Part of a small language model's weights.
Size: 15 layers, width 256, 8 heads of 32, MLP 704 SwiGLU.
MLP neurons of a small language model. Each row is named by its layer, matrix (gate and up: input weights) and neuron, and shows model dimensions 96-223. Each number is 128 + 32 x the weight over its row's rms, rounded and kept within 0 to 255. A neuron's up and down rows have the sign that makes its largest values positive.
Before each neuron's rows, "fires on" lists the tokens most often at its 100 highest values on Wikipedia text that the model never trained on.

fires on: "Br", "Dr", "r", "Pr", "cr", "br"
L12.gate67 [ 80  65 123 154 135 142 165 108 131 114 165 170 152 101 140 186 132 108  83 126 178 162 195 106 122 185 201 144 142 140  89 116 167 145 158  86 146 155 180 135 149 114 108 150  97 144 157 110 140  70 155 158 161 114 133 167 148 104  95 106 125  77 164 162 184 159 127  80  97 151 106 114 121 130 113 156 155 133 143  68  98 173 132 100  30  86 191 121  95 113 133  93 107 136 200  90 113  92  95 127 154 141 132 136 142  77 120 170 168 151 120 102 168  81 157 104 177 146 109 113 158 207 133 135 157  71 141 182]
L12.up67 [168  89 136 132 160 102 129 103  99 131 111 126  74 138 101 113  84 100 107 146  72 121 130  71  89 106 139  73  98  93 119  82 116 117 161  87 120 160 144 144 148 174 127 109 141 120 153  97 118  76 150 155 167 170 112 196 202  85  88 121 126 152 141 174  97  38 127 129 109 123 123 167 130 104  95 125 192 130 159  90 111 146 117 143  68 146 174  96 172 127 144 148 224 163 162 101  59 111  66 101 107  87 203 119 116 125  87  43 146 176 135 148 144 140 121  77 142 163 136 137 178  97 121 150 167  82 152 116]

fires on: ", ", "th ", "ran", "2 ", "n ", "s "
L3.gate170 [129  64 161 121  89 140 133 140 137  60  97  92 139 131  99 166 147 161  96 199 152 142 184 151  94 140 157 113 165 174 179 116 113 148 105 148 144 127 137 133  93  87 125  74 186 152 126 172 100 168 159 108  95 121 146 157 104 102 110 115  96 169 118 120 177 111 158  45  73 163  86 115 132 159 132 119 113 126 122 118 188  83 150 128 108 130 143 150 141  91 146 201 135 127 104 126 157 150 135 127 194 101 193  82 130 100 121  99 112  82  87  93 144 149 120 127  38 149 114 154 146 108  99 182  87 111  94 196]
L3.up170 [163 141 109 114  93 116 192 117 141 103 148 120 173 172 102 180 166 140 141 154 117 144 133 104  99 152  94  38 124 150 126 172 166 145 126 136 110  96 178 150 133  77 153 172 107 107 174 103 139 109 108 130 129 141 141 180 148 111  77 211 109 126 123 150 138 129 117 141  53 136 134 152  83 151 144 151 130 144  89 164 129  84 156 141 170  80 145 122 122 119 104 157  87 131 134  97 123 128 111 126 209  96  91 125  71 115 116 137 170 213 147 171 118 170  83  91   3 114 113 140 146 126 155 114 121 156 121 124]

fires on: "es ", "he ", "==", "allow ", "e ", "would "
L2.gate441 [111 171 103 163  90 104 113 113 112  60 101 149 103 112 107 180 126 141  73 145 113 148 165  93 117 168  51 113 156 182 144 125 115 114 113  85 135 128 139 155 139 153 102 178 170 200 140 114 171 143 181 106 124 156  98  99 162  96 123 112 105  88 159  99  98 118 140 163  87 150 133 181 120 129 109 157 153 175 107 125 171 119  94 150 153  50 121 154 108  99 119 138 119 142  91 116 119 115  96 157 146 150 155 144  69 185 157 151 196 136 103 133 182 105 100 139 196 153  74 113 105  71 118  63 160 161 127 124]
L2.up441 [141 127 145 116 160 147 134 123 117  65 108  61 153  99 174 151 173 102 124 140 152 138 118 141  98 102  66 104 127 189  98 119 119 161 209 133 124 135 151  89 168 147 160 152 103 114 151 132 120 138 134 117 151 148 131  89 129 153 103  86 119 111 104 128 183 160 119 128 108 164 126 114 126  93 176  88 109 114 116  77  97 125 167 155 100 125 152 137 127 118  93 144 102 135  78  92  98 116 100 175 144 133  86 140 101 141  98  75 186 104 153 112 181 117  79 121 124 159 117 101 111 150 106 132 186 137 157 141]

fires on: "Dr", "home ", "Progr", "Mr", "list"
L2.gate312 [155  98 154 148 120 133 102 136  63 191 111 106 105 128 104 149 104 146 154 117 126 156 112 163 137 148 119 139  91 146 120 129 134 105  83 152 164 142 110 139 112  87 149 111 128 148 159  98 138 126 132  83  80 206 142 116 111 126 100 144 103 154 176 137 166  37  99 107  71 149 125 143 169 137 105 119 128 125  67 111 132 209  86  97 104 100 140  87 169 124 112 137  96 110 198 181 131 124  90 144 156 130 125 141 176 110 121  95  65 162 132  99 135 171 106 127  85  70  99 176 131 198 135 149 193 121 142 140]
L2.up312 [149 105  88 151  89 149 159 170 132  85 166 123  89 169 179 102  81 157 147 116 158 166 143 136 114 122 157  15  67 119 106  88 138  89  93 129  91 162 117 155 169 141  89  83 143 137 119 154 146 162 147 142 220 141 132 225 116 137 145 161 142 111 116 163  69 129  91 112 149 193  82 157  93  99  99  98 178 139 109 142 135 101 122  96 138 126 137 100  90 152 171 151 117 174 178 105 110 146  90  94 108 177  84 142 166 194  76 131  81 148 159 130 110  92 121 155  66 124 160 144 110 113 152 112 123 131 129  91]

fires on: "|", "| ", "-"
L9.gate685 [195 122 155 135 121 139 154 128  49 101 108  93  73 157 122 108 105 106 143 203 104  96 224  89  89 159 193 160 167 162 151  94 120  93 112 145 115  84 160 188 115 139  61 167  80 139 157 126 125 138  83  72 160 147 130 113 139 166 121 164 159 154  97 117 170 128 115  95 162 165 148 112  98 134 135 112 118 120 161  80 146 146 116  99 106 162 147 110 139 129 126 145 213 107 135 175 194 133 103  29 119 136 110 109 100 119 115 173 169 115 156 107 104 139  91 150 182 106  67 131 132 141 168 105 110 109 153 164]
L9.up685 [170 107 113 122  97 121 160 103 187 142  99 113  89 114 145 110 109 140 160 146  84  55  90 152  86  80 124 154 144 124  92 131 129  79  96 122 127 114 137  91 125 125 128 218 116 138 137 105 103  59 128 133 123 101 150 175 217 104 107 137  95 175  76 140  90 139 126 122 136 154 161  67 164 162 178 128 158  90  89  99 130  86 134  95 135 153 132 123 158 143 161 161 116 112 191 176 162 187 146 129 165 182  89 118 143 130 142 101 154 103 119 207 133  77  75  98 187  78 170 137 100 141  83 154 123 105 166 122]

fires on: "he ", "before ", "– ", "may ", "would ", "name "
L3.gate40 [129  78 139 110 135  89 153 102 103  97 119 125 137 153 139  94 144 143  94 113  45 132 172  94 157 186 141  96 122 177 142 145  68 130 139 148 170 125 179 149  98  95 158 140 161 105 123 159 156 113 101 129 157 123 101 193 146 140 101  91  76 103 142 138 148 107 155 118 219 145 154 137 119  59 119  97 186 105 154 136  96  79 125 139  95 148 163 131 136 133  98 149 148 190 135 124 114 144 139 229 121 110 143 161 121 176 112 143 192 182 152 160 139 118 131 175 144  85 137  94 105 126 100  35 160 163 110 117]
L3.up40 [122 150 163 142 105 133 112  98 139  96 120 106 131 210 143  29 125  78  94 120 119  77 155 121 156 182 158 124 103 154  78 147 127 118 149 115 159 121 151 131 124 128 128 182  96 126 163 120 105 150  96 122 192 170 127 148 135 141 100 132 133 119 127 140 155  71 124 132 123 160 176 114 129  91 123 105 154 102 117 168 116 123 195 106 161 115 128 120 134 153 111 134 156 134 111 167 173  81  91 146  51 131  77 134 141 101 140 139 185 117 131 169 135 109 131 153  42  61 103 123 168 130  99 105 228 123 135  94]

fires on: "| ", ",", ".", "-", ": ", ". "
L11.gate595 [136  79 175 158 118 102 152 100 165 111  89 116 144 133 161 122 107 106 100 130 131 136 163  95 148 141 140 100 166  77 113 125 109 143 132 146 126 158 134 179 114 103 108 121 162 103 123 156 139 107  88 144 177  62 163 185 142 100 131 155 142  93 145 175 105 152 146  81 144 130  34 100 187 131 155 117 117 137 159 150 120  98 134 147 127 107 108  94 102  88 119  72  89 167 185  67 145 119 179 102 145  91 156 200 118 117  97  90 197  93 121 103  98  86 175  99  96 135  84 115 159 181 106 158 179 165 150 153]
L11.up595 [ 90 147 124  83 137 140 117 125 163 158 134  90 106  86 164  98 129  99 113 113  83 136 120 103  93 114 124  80 141 140 144 167 115 136 183  95 123 143 204 145 108 152 125 182 154 158  66 100 140 113 160  80  96 122 121 125 149 128 149 103 201 111  84  57 113 105  87 133 123 151 126 150 120 164 160 108 125 190 101 118 162 127 138  90 105 178 113 135 145  89 164 138 134 142 150  91 214 163  84 157  91 139 186 189  91 151 130 184 122 112 150 139 117 168  95 128  94 127  94 142 105 108 173 135  57 119  84  97]

fires on: "cour", "Mr", "spir", "wor", "sec", "Progr"
L2.gate674 [130 132 160 124  75 174 135 152  97 154 142 124 132 168 189 136 140 116 116 113 144 129 145 127 146 153  83 142 111 166 132 145 125 172  75 147 133 113 136  93  82  95 113  89 132 118 114  87 139  85 127 144 116 102 151  88 141 117  79 122 101 106 143 101 110 139 122 137  91 185  89 131 121 103 141 170  80 130 128  96 123 160  88 100 136 111 136  57 111 144 130 128 125  87 132  89 129 133 152  68  55 169 167 142 141 159 112 113  69 157  68  80 142 160 140 103 106 128 139 132 100  86 109 129  83 208  88  93]
L2.up674 [173 152 119 168 184 128 141 149 113 138  91 111 170 170  90 138  80 195 168  88 170 117 128 155 132 135 111  47  95 201 139 133 132 107 113 156 154 118 171 135 124  59 141 121 139 172  82 121 106  96 130  93  96 130 119 142 156 112  99 157 149 140 118 177 146 100 113 103 163 154  89  62 150 101 128  96 105 177  87 175  99  96 113 137 125 124 148 112 164 184 125 168 145 171 163 144 156 103 158  94  98 164 162 182 128 184 114  87  94 107  58  95 168 136  54 100  90 143 153 110 118 143 132 119  87 169  65  70]

fires on: "| ", "-", "ly ", "9 "
L6.gate183 [107 109 101  94 149  60  76 124 130 154 102 148 146 155 172  76 114 163 114 125 178 157  57  94 161 153  50 114 118 136 137 116  62  89  93 125 109 114 162 137 142  81 137 142 153 133 120 161  86 168 126 167  78 166  66  80 146 105 121 108 142 174 151 176 117 191 174 108 149 153 159 162 163 127  98 155  93  90 151  90 142  73 159 149 124 124  90 110 142 124 149 164 131 112 194 183  89  91 169 141 164 168 140 106 137 152 121 185 139 188 158 139 128  92 169 140  86 162 131 180 140  84  88 108 121 117  78 153]
L6.up183 [108  85 159  89 176 122  57 142  65 127 128 106 112 169 148 148 139 152 155 107 130 111 113 104 174 155 108 169 164 116 192  92  65  62 109 114 131 118 145 144 141 107 182 139 138  98 113 103 130 127 124 139  55 123  98 124 103 169  98 123  91  99 184 120 126 145  80 109 133 183 232 121 206  59 144 154 118 102 179 133  97 151 164 166 130  59 133 160  85 114 148 155 132 134 174 147 153 128 104 116  92 145 179 152 120 112 137 159  90 134 114 122 101 104 124 160  80 150 106 128 121  90 124 127 142 106  96 182]

fires on: "ip", "-", "ti", "un", "tic"
L6.gate77 [167 136 121 132 139 148 113 126 166  80 167 126 132 104 129 165  69 120  87  77 131 171 114 168 120  43 125 148 161 174 130  89 171 138  73 139 119 107  95 136  95 125 155 116  92 143 189 146 149 178 191 144 102  90  97 122 105 118  88 139  71 111 141 124  97 154 140 100 120  97 172 115  86 119 106 133 115 112 173  92  94 176 146 131 151 120  83 154 144 143 157  95 128  96 136 158 129 130 149 116 127 175  98 133 167 143 151 151 125 124 122  60 126 161  76 137 184 142  35 147 124 127 134  97 153 111 160 159]
L6.up77 [143 119 149  62 189 139 100 157  68 158 121  93 154 163 184 152 134 111 123 162  45  90 183 135  99 129 104 177 112 125 123 146 164 132 138 130  87  82  93 162 129 117 166 111 142 103 115 113 174  83 127 128 140 122 136 163 140 165 141 133 131 129 116 144 109 152 125 118  72  98 141 141 155 184 106  88 130 113 143 105 150 153 141 111 114 146 111 130 137 113 152 123 136 125  85 122  58 130 146 143 114 136 110 154 119  68 130 181 169 152 103 146 194 165 120 168  79 151 175 163 121 157 152 109 131  77 160  94]

fires on: "| ", "; ", "3 "
L6.gate193 [ 93 159 156 101 212 112 137  92 123 156  79 101 107 159  93 143 148 108 160 114  55 159  99 144 147 160 116 143 121 158 141 103 150 103  92  88 127 103 133 156 175 134 192 151 136 175 114 146 135  76 110 104 129  94  48 108 153 109 169 180 163 107 165 119 127 139 167 113 160 152 125 108 170 155  84 172 118 122 139 139  84 145 119 130 120 134 134 123 143 107  94 179  96 134  76 126 118  99 145 136 149 172  91 129 141 197 153 150 169 105 148 148 195 139 116 171 124 118  99 130 127 125 167 147 166 116 129 110]
L6.up193 [137 153 128  93  92 183 174 100 124 138 136 138 149 179 131 126 114 102 235 171 116 112 129 174 136  47 164 160 118  87 162 133 149 110 145 137 180 118 123 122 187 137 120 133  64  75 139  60 109 127  93 145 112  91 135 154 155 149 104 184 167  99  95 138  75  82 129 165 149 143 181 110 122 103 177 110 125 135 135 139  93 100 134 137 141 134 110 126  92 156 159 146 171 164 136 163 125 172 138  88 118 106 104  98 133 134  72 137 145 129 169 125  63 116 130 114 176  90 161 135  49  98 183 140 144 129 121 113]

fires on: ".", "contr"
L11.gate493 [120 104  57 104  97  87  71  89 154 202 171 196 144 190 179 143 114 150  89 164 122 159 179 152  98  91 132 161 168 149 177  73 175  85 145  68 142  74  82  95 104 139 144 204 121 107  95 116 136 185 147 147 170 132 152 141 152 129 142 142 161 124 147  73 142 136 118 176 125  94 116 157 159  97 160 102 127 114 134 148 103 121 111 129  90  98 114 102 109 143 120 101 117 137 145 169 101  89 138 117 142  97 105 157 103 116  66 108 146 137 174  74 160 198 114 171 186 159 112 138 116 132 189 153 192  84  99 121]
L11.up493 [106 110  90 107 145 107 155 168 162 144 120 150  99  71  83  89 107 127 124 146 102 115 133 101 198  81 106  65 117 136 114 169 155 168  79 104 162  98 142 144 159 111 159 166 115 168  95 190 108  76 100 125 142 110 150  88 130 127 122 123 129  72 153 126  76 175 191 107 131 118  99  95  98 113 131 181 151 154 145 153 196 104 166 143 140 144 135 114 155 129 182  57 102 118 169 173 109 159 131 191 151 139  86 106 162 137 113  80 171 139 135 136  73 115 176 185 153 157 147 141 181 169  99 115 164 111  98 145]

fires on: "| "
L10.gate511 [145 122 139 169  52  72  85 105 105 140 118  85 148 134 100 138 185 126 158 111 152 124 112 114 146  99 170 113 135 166 193 213 109 157 111 176 132 140 127 126 116 115 156 186 125 109 128 155  90  41 141 145  89 138 116  73 155 125 155 139 218 186 146 110 149 129 139  74 117 184 119 124  95  75 121 109 113 163  98 145 161 165 196 107 122 102 132  71 141  89 125 166 137 125  89 153 118 143 188 120 115 125 145 160 159 108 167 201 204  84 201 152 164 128 158 122 139 125 174 165 102 127 102 132 122  94 152 188]
L10.up511 [ 42 104 176  90  98  81 128 150  45 168 104 131 138 140 103 124 136 214 144 106  89 170 132 106 150 155 140 110 166 141 144 176 146 147 161 170 186 162 140  91  98 124 145 217 120 113 157 153 110  27 106  79 140 116  62 174 174 134 166 195 182 125 145 130 144  76 111 125 120 128  89  95 100 123 106 125  80 138 157 121  92 114 100 119  97 136 113 122  54  95 115 111 171 120 171 122 119 134 130 163 113 142 139  92 156 131 107 152 162 160 120 143 152  84 100 114  73 116 147 206 142 114 116 139 124 114 131 150]

fires on: "ac", "of ", "for ", "ys", "to ", "| "
L3.gate478 [133 162 150 154 107 202 136 111 148  81 138 102 121 142 160 138 218 177  85 125 133 118 136 111 137 160  55 127  83 102 136 134 129 134 142 150  85 115 151 141 139 150 157 108 145  79  89 100 122 122 120 101 192 106 146 147  80 132 177 126  87 100  82 164 126 149 133 147  79  88 176 124 184 109 133  90 107 130 125 141 159 113 120 151 168 128 143 184  99 130 157 166 178 161 131 140 242 127 154 133 142 150 104 135 136 100 146 138 148  73 204 131  73 115 128 145 123 112 105 150 148 111 131  58 104 156  91 147]
L3.up478 [167 142 123 150 109 157 104 121 152 165 100 120 155 105 155 169 130 185 192  86 104 145  84 158 110 123 148 200 109  83 134 119 109 143 124 124 119 110 160  85 113 129 161 156 105 129 146 132 174 146 153 143 137 128  63 161 151 105  98 125 131 109  66 116 117 110  43 108 144  64  95 133 114  98 103 121  77 112 138 122 232 125 184 109 158 119  34 125 161 193 105 136 125  97 142 142 130 119 131 117 118  96  99 123 114 159 117 112 164  76  95 132 151 148 129  93 151 118 169 165 113  94 100 126 116 130  78 144]

fires on: "adv", "\n", "ext", ":", "int"
L11.gate638 [117 135  75  40 166 106 116 148 100 100 140  99 178  81 130 162 151 133  84 143 175 157 153 155 106 115 160  97 144 133 115 122 180 134 120 143 140  99 138 104 118 190  76 121 114 154 108 148  96 115 163 104 144 138  84 130  65 112 143  52  98 103  71 160  94  95 169 105  90 119 173  93 103 131 166 135 127 109 139 159  61 161 123  85 135 132 128  90 124 132 142 161 144 124 123 143 103 133 146  82 188 102 160  84 142 125 169 134 160 101 105 128  56 138 172 157 161 142 118  90 126 179 123 152 138 137 160 120]
L11.up638 [108  96 145 122 109 132 143 131 148  97 131 106 121 138  64 186 121 122 133  65 127 121 138  94  87 158 171 121 206 140 150 132  99 130 134 167 161 129 138 159  92 131 132 200 106 115 145 132 132 162 108  81 152  70 120 105  81 101  63  73 155  85 135 199  88  57 135 116 189 135 117 129 144 151 103 101  97  73 128 150 158 132 161 159  70 156  92 142  38 164 151 149 144 182 183 135 144 197  91 120  74 149 119  77 102 100 153  84 121  91 112 162 127  77 176 143 148 113 132 136 140 134 110 158 144 140 128 211]

fires on: "\n", "| ", "at"
L9.gate530 [ 96  90 119 179  96 126 141 122  93 169 115 133 106  65 113  87 111 160 134 101 149 144  83 121 117  95 128 147 111 181 104 164 127 179 158  82 114 118 162  70 108 121  79 191  90 158 122 150 127  80 167 121 124 134  70 145 115  73 146 153 135 104 132  95 163 106 106 123 124  96 148  87 201 138  79 160  93 159 117 108 113 122 116 124 115 150  99  79  82 123 131 148  95 122 166 143 117  76  99 134 133 208 141 103 171 101 140 174 176 164 157 121 116 122 199 138 132 121 154 101 119 171 182  90 106 144 150 131]
L9.up530 [101 172 160 102 105 111  93 124 129 154  87 129 187 132 107 152 160 158 117 134 154 171 105 105 168 167 200 130 160 109 109 113 180 145  82 182 132 132 163 140  94 148 176  97 181 130 108 121 130  95 112 105 118 128 101 113  85 149  72 125 163  92  69 119 133 173 149  95 141 177 154 121 125  97 153 129 118  98 169 107 100 135  98 102  57  78  58 145  49 170 132 116 157 146  76 198 108 155  99 116 136 194 136 107 109 175 163 166 152 108 104 134 122  94 168 150 104 129  78 175 111 128 113 132 166 124  48 151]

fires on: "| "
L6.gate130 [129 131 143 115  52 168  36 110 129 148  85 144 121 106  75 104 174 113  60  98 160 122 130 135 123 113  78 131 148  77 190  99 158 156  90 158  69  41 122 156  82 102 136 165 155 119 142 130 136 147 152 120 200 116 144 109 111 166 119 136 188 150 149 125 171 121 132  99  91 148 160  73 128 121 154 126 135 110 180 141 131  90 139 116 194 126 193 127 134 115 110 183 111 149  60 128  99  46 146   0 126  93  74  95 115 142 133 131 189 137 122 155 155 124 130 133 177 116 132 137 167 107 108 150 143 133  84  83]
L6.up130 [191 111 177 176 141 137 158 132 139 100  29 107 125 144 178  68 124 187 133 102 101 104 108  97 106  72 159 158 123 123 188 123 175 163 132 138 168  88 139 160  93 115 126 142  68 112  93  92 110  89 158 169  88  82 113 139 162 115  89 133 163  85 159 139 118  82 104 144 132 157 149 121 152 125 111 160 116 167 157 119 139 110 138 163 174 116 107 108 126  98 170 110 169 155 143 128  87 147 179  66 133 118  92  57  83 161  91 116 194 104 138 154 169 110 161 165 186  97 145 132 151  81 107  99 107 129 146 147]

fires on: "r", "cr", "Cr", ".", "Str"
L10.gate83 [169 115 102 158 148  79  99 129 122 151 107 155 136 112 192 143 127 125 109 191 140 110  70 145 133 103 148 189  76  86 140 125 144 122  63 129 122 146 158 113 150 146 158 141 100 170 177 154 161 100 151 113 138 105 155 204 135 100 177 166 142 153 196 132  85 171  61 117  95 151 120 122  96 148 146 167 165 101 129 116 122 132 150 123 143  75 138  97 112 186 114 127 100 117 153 121  99  93  99 124 131 109 113 161 119  86  98 143 155 118 128 162 156  97  72 117 137 167 130 137  98 118 129 149 186 102 161 140]
L10.up83 [115 116 108 123 107 132 182 112  72 167 149 167 116 105 151 162 136 123  98 101 154  74 128 155 156  85 135  79 119 128 121  73 144 223 136 148  78 142 168 144  74 147 115 115 129 126 150 159 153  84 129  84  96 105 131 139 152 149 136 132 143 127 196 200 141 107 167  70 132 207 191 121 126 160 125  67 114 151 109 117  44 181  84 145 133 174  96 135 157 144 142  98 155 115 116  52 120 104  83 140 114  95 191 114 106 142 112 102 102 164 102  72 144 109 147 141 123 139 136 167 128 116 168 148  44 142  77  85]

fires on: ",", ".", "ir", ". "
L10.gate71 [ 71  88 109 125 163  88 148 113 128 188 108  86  61 158 185 135 121 127 170 144 140 115 131 158 150  81 187  88 138 100 142  57 125 101 118 100 161 110 103 126 174  79 113 108 116 146  51 146 123 153 177 134 110 104 122 110 131 116 121 129  96 132 142 115  66 152 140 148  96  41 124  89 142 110 165 136  75 173  94 160 138 144 171 154 121  95 127  51 121 112 127  85  89 137 163 160  77 103 137  50 180 128 159 154 142 176 135 185 149  78 159 127 111 165 110 136 164 111 143 118 143 100 146 206 185 117 107 140]
L10.up71 [154 157 100 163  97  54 103 121 205 112  87 128 113 142 138  79 116 217  87 127 143 128 173 108 164  93 122 161 114 122 131 120  93 142  76 140 182 100 132  78  93 154 128  67 178 137  87 125 143  83 124  91 103 140 156 138  81  85 193 159  78 122 216 104 130 100 132 137  90  82 117 151  80  91 126 131 108 136 112 133 154 109  93 115  93 135  94 196 177 139 139 148 119 130 154 163 160 148 169 111 126 189 167 103 164 128 106 132 151 133 174  94 121 124 159 140 178  98  78 147 109 113  59 175 144 134 119 147]

fires on: "ab", "t", "car", "b", "im", "B"
L9.gate597 [ 78 111 116 148 132 202  74 129 106 113 148 158 135 121 122  95  79 144 167 194 135 163  80 119 140  35 104 210 168  76  66 163  69 190  90  70 157 139 131 128 114 113 172 150 161 112 174 150 135 109  91 131 132 111 108 115 138 136 191 122  67  90  78 158 139 147 124 137 108 156  52  73 159 109  55 141  97 109 113 100  86 162 124 134  62 130 136 114 126 125 134 155 172 134 118 131 110 127 138 159 116 126 134 111 138 108 103  94 142 116 132 122 163 143 134 191 145 162 111 115 124 187 144 148  57 125 151 161]
L9.up597 [125 129 142 106 131  82 147 149 107 120  89 138 127 141 127 195  73 147 106 164 100 125 147 150 119 118 130 148 162 101 123 135  65 124 160 148 135  61 172 124  97 176  69 157 107 148 200 170 114 138 108 148  78  91 166  90 105 160 128 144  91 146 165 141 107  62 102 101 185  66  98  75 179 159 189  94 138 166 174 146 138 135 127 126 103 110 131 165 120  96 107 138 160 104 124 146 140 143 168 100 148 136 154 144 129  97 142 104 125  98 102 149 173 148 121  63 121 144 180 138 161 213 149 193 139 103 133 148]

fires on: "comp", "Comp", "main ", "Cer", "Preceded "
L2.gate91 [ 99 150 149 169 180 127 121 142 108 130 140  68 118 101 113 142 121 179  46 134 102 112 126  48 120  85 170  66 161 141  96 167 145 159 150 135  67 156 148 154 115  79 168 174 122 141 151 166  78 123 158 150 105 146 100  88 121 164 128  97 109 114 138 128  76  76 120 139 166  99 132 123 165 156 170  99  44 156  99  91 103  82 162 178 106  77 124 112 161 149 152 117 135 141 117 103 114  95 137 154 136 106 116 153 135 169 120 157 156 123  83 109 143 133 130  99 120 117 141 161 189 184 174  90 100  93 162 149]
L2.up91 [ 82 121 136 106 118 106 134 131 140 191 125  99  88 130  69 153 120 178 121 139 123  97  94 112 107 153 119 103 126 152 128 107 224 125 105 163 129 152 164 123 144  99 159 135 118  99 153 187 125 135 131 137 113 161  77  72 127 171 136 106  91 121 144 108 103 117 163 141 160 138 136 137 167 151 132 168 123 180 125 103  70 169 161 136 140  73  97 136 129 146 185 140 106 137 140 171 175 129 165 146 141 148 131 127 218 178 123 152 133 121 142  92  73 151 135 144 130 106 126 150 143 234 192 124  76  82 142 101]

fires on: "| ", ". ", "/ ", "% ", "at "
L4.gate179 [148 119 226 112 138 164 167 112 112 175 101  91  92 111 104 112  61 202 110 133 139 119  99 137 148 106  67 131 106  65 151 146 125 129 124 121 127 184 112 135  86 107 109 176 116 178 131 114 124  61 131  98 131 105  62 134 123 156 143 135 121 116 120 126  58 153 166 108 136 120  91 122 127 121 171 114 120  96 134 115 131 120 151 153 163  76 132 149 178 118 126  66 123 151 192  43 137  88 129 143 117 123  91 116  64 129 168 105 195 146  58 145 108 167 157  88 143  59 150  96 191 157 103 132 154 132 123 125]
L4.up179 [117 116 156 112 175 152 153 169 105 140 105  54  74 132 131 144 144 136 157 147 121 233  94 128 109 174 107 132  77 126 112  74  70 135  76  86 128 180 101  86  54 115 133 104 144 139 111 104 138 102 118 104 102 176 139 163 119  89 150  92 144 130 136 111 114 133 141 116 109 114  83 120  82 102 149  92  97 100 140 113  93  84  37 147 138 113 143  67 112 110 133 139  62 188 214 133 137 137 124 197 119 152 139 134 135  52 148 178 159 125 133 153 115 167 118 101  95 120  75 149  84 151 161 135 168 115 150 133]

fires on: "comp", "was ", "Comp", "opp", "using ", "om"
L6.gate291 [ 92 178 114 166 114 185  99 145 147 139 128 125 113 140 120 121 142 114 111  69 121 121 134  96 129 151 119 131 120 199 153 116 128 121  89 179  83 183 140 123  75 111 182 118 163  80 116 172  74 146 187 138 104 178 122  80 155 108 181 110 103 101 143  44  83  77 163 126 123 111 134 171 102 139  95 163  62 145 103  87 184 116 116 110  68 107 126 121 187 133  58 209 119  98 151 111 144 141 124 134 135 128 115 128 105  93 177  88  91 135 187 105 116 127 183 120 168 138 168 159 162 148  92 153 122 133 150 150]
L6.up291 [ 83 149  67 148 133 159 120 100 161 159 131 110 132 118  88 103  89 171 135 104 154 136  98  84 129  89 112 147 142 147 116 112 116 169  99 153 143 125 164  70  94 169 118 137 140 150 105 162  97 115 172 104 133 118  67 114 165 125 166 142 123 141 198 165 115 121 200  56 161 121  94 146 109 142  99 150  84 167 142 102 113 148 188 134 111  57 167 112 152 138  99 163 185  88  86 193  75 128 113 104 140 117  88 137 128  85 146  87 116 144 150 124 119 109 179 141 137 121 152 148 115 184 116  91 147  79 125 170]

fires on: "V", "v", "iv", "-"
L10.gate184 [118 109 109 124  95  93 161 159 133 137 145 118  57 138 159  90 168 109  76 109  60 151 120  86 164 131 167 146 125 134 171  94  82 138  79 134 164 139 160 172 128  64 160 110 147 132 134 165  99 151 161 114 119 105  99 129 125 109 128 124 145  74 135 150 127 107 120  73 179 120 146 132 119  94 176 121 141 102 101 146 105 119 103 115 191  48 172 110 149 189 146 134 155 111  90 164 140  86 139  74 157 108  97 150 124 117 141 170 105 173 106 108 110 148 133 121 118 114  90 117 120  97 196 120 158 124 107 143]
L10.up184 [151 128 151 111 127 124  83 174 194 103 127 119 133 137 173 139  57 121 121 123  87 189 145  92 158 150 159  76  89 103 141  65 145  86 120 100 145 120 159  99 104 161 140 146 183 113 152 118  97 150 179 163 177 168  15 124 104 157 136 146 163 122 120 158 146 144 158  82 153 103 113 131  98 158  97  79  82  61 135 137 126 154  84 130 161 144 146  96 128 182 120 131 146 103  88 123 128  74 157 107 111 118 134 150  86 118  87  95 174 171 159  80 110 105 161 112 130 116 160 154 162 151  76 178 178 119 113 108]

fires on: "un", "er", "ti", "et"
L12.gate573 [115 129 112 112 124  97 138 183 144 138 159 147 132 124  71 140 127 123  72 153 144 198 124 128 130  68 147 128 142 173 119  95 190 122  99 111 165 121 136 171 134 120 160 167 168 171  79 156 156 126 159 187 162 134 134 151 105 141 122 152 165 142 117 161 129 105  89 109 119 113  94  84  90 162 143 121 106 159 127 135  80 164  95 163  95 173 113 106  78 156 219  71 171 109 148  98 133 105 175 135 127 111 158 142 126  86 180 165 195 109 135 114 151 172 103 125 139 126 157 101  78 161  93 142 145  90 142 121]
L12.up573 [183 151 125 128  99 138 118 132 137 107  87 122 100 173 142 149 132 109 130 103 121 133 164 133 147  99 129  90 152  79 145 117  79 139 176  23 128 124 116 185 134 149 133 104 102 129 133  74 163  56 143  91 124  85 113 150 132  81 155 198 164 126 136 126  99 116 141 112 102 150  61 154 145 174 159 110 200  87 123 168 104 127 137 116 105  75 145 123 126 143 111 157 182 144 114 125  81 113 194 138  98 143 161 145 138  74 110  73 157 170  99 156 131 158 144 153 172  79 145  93 161 127  63 131 102  70 117 149]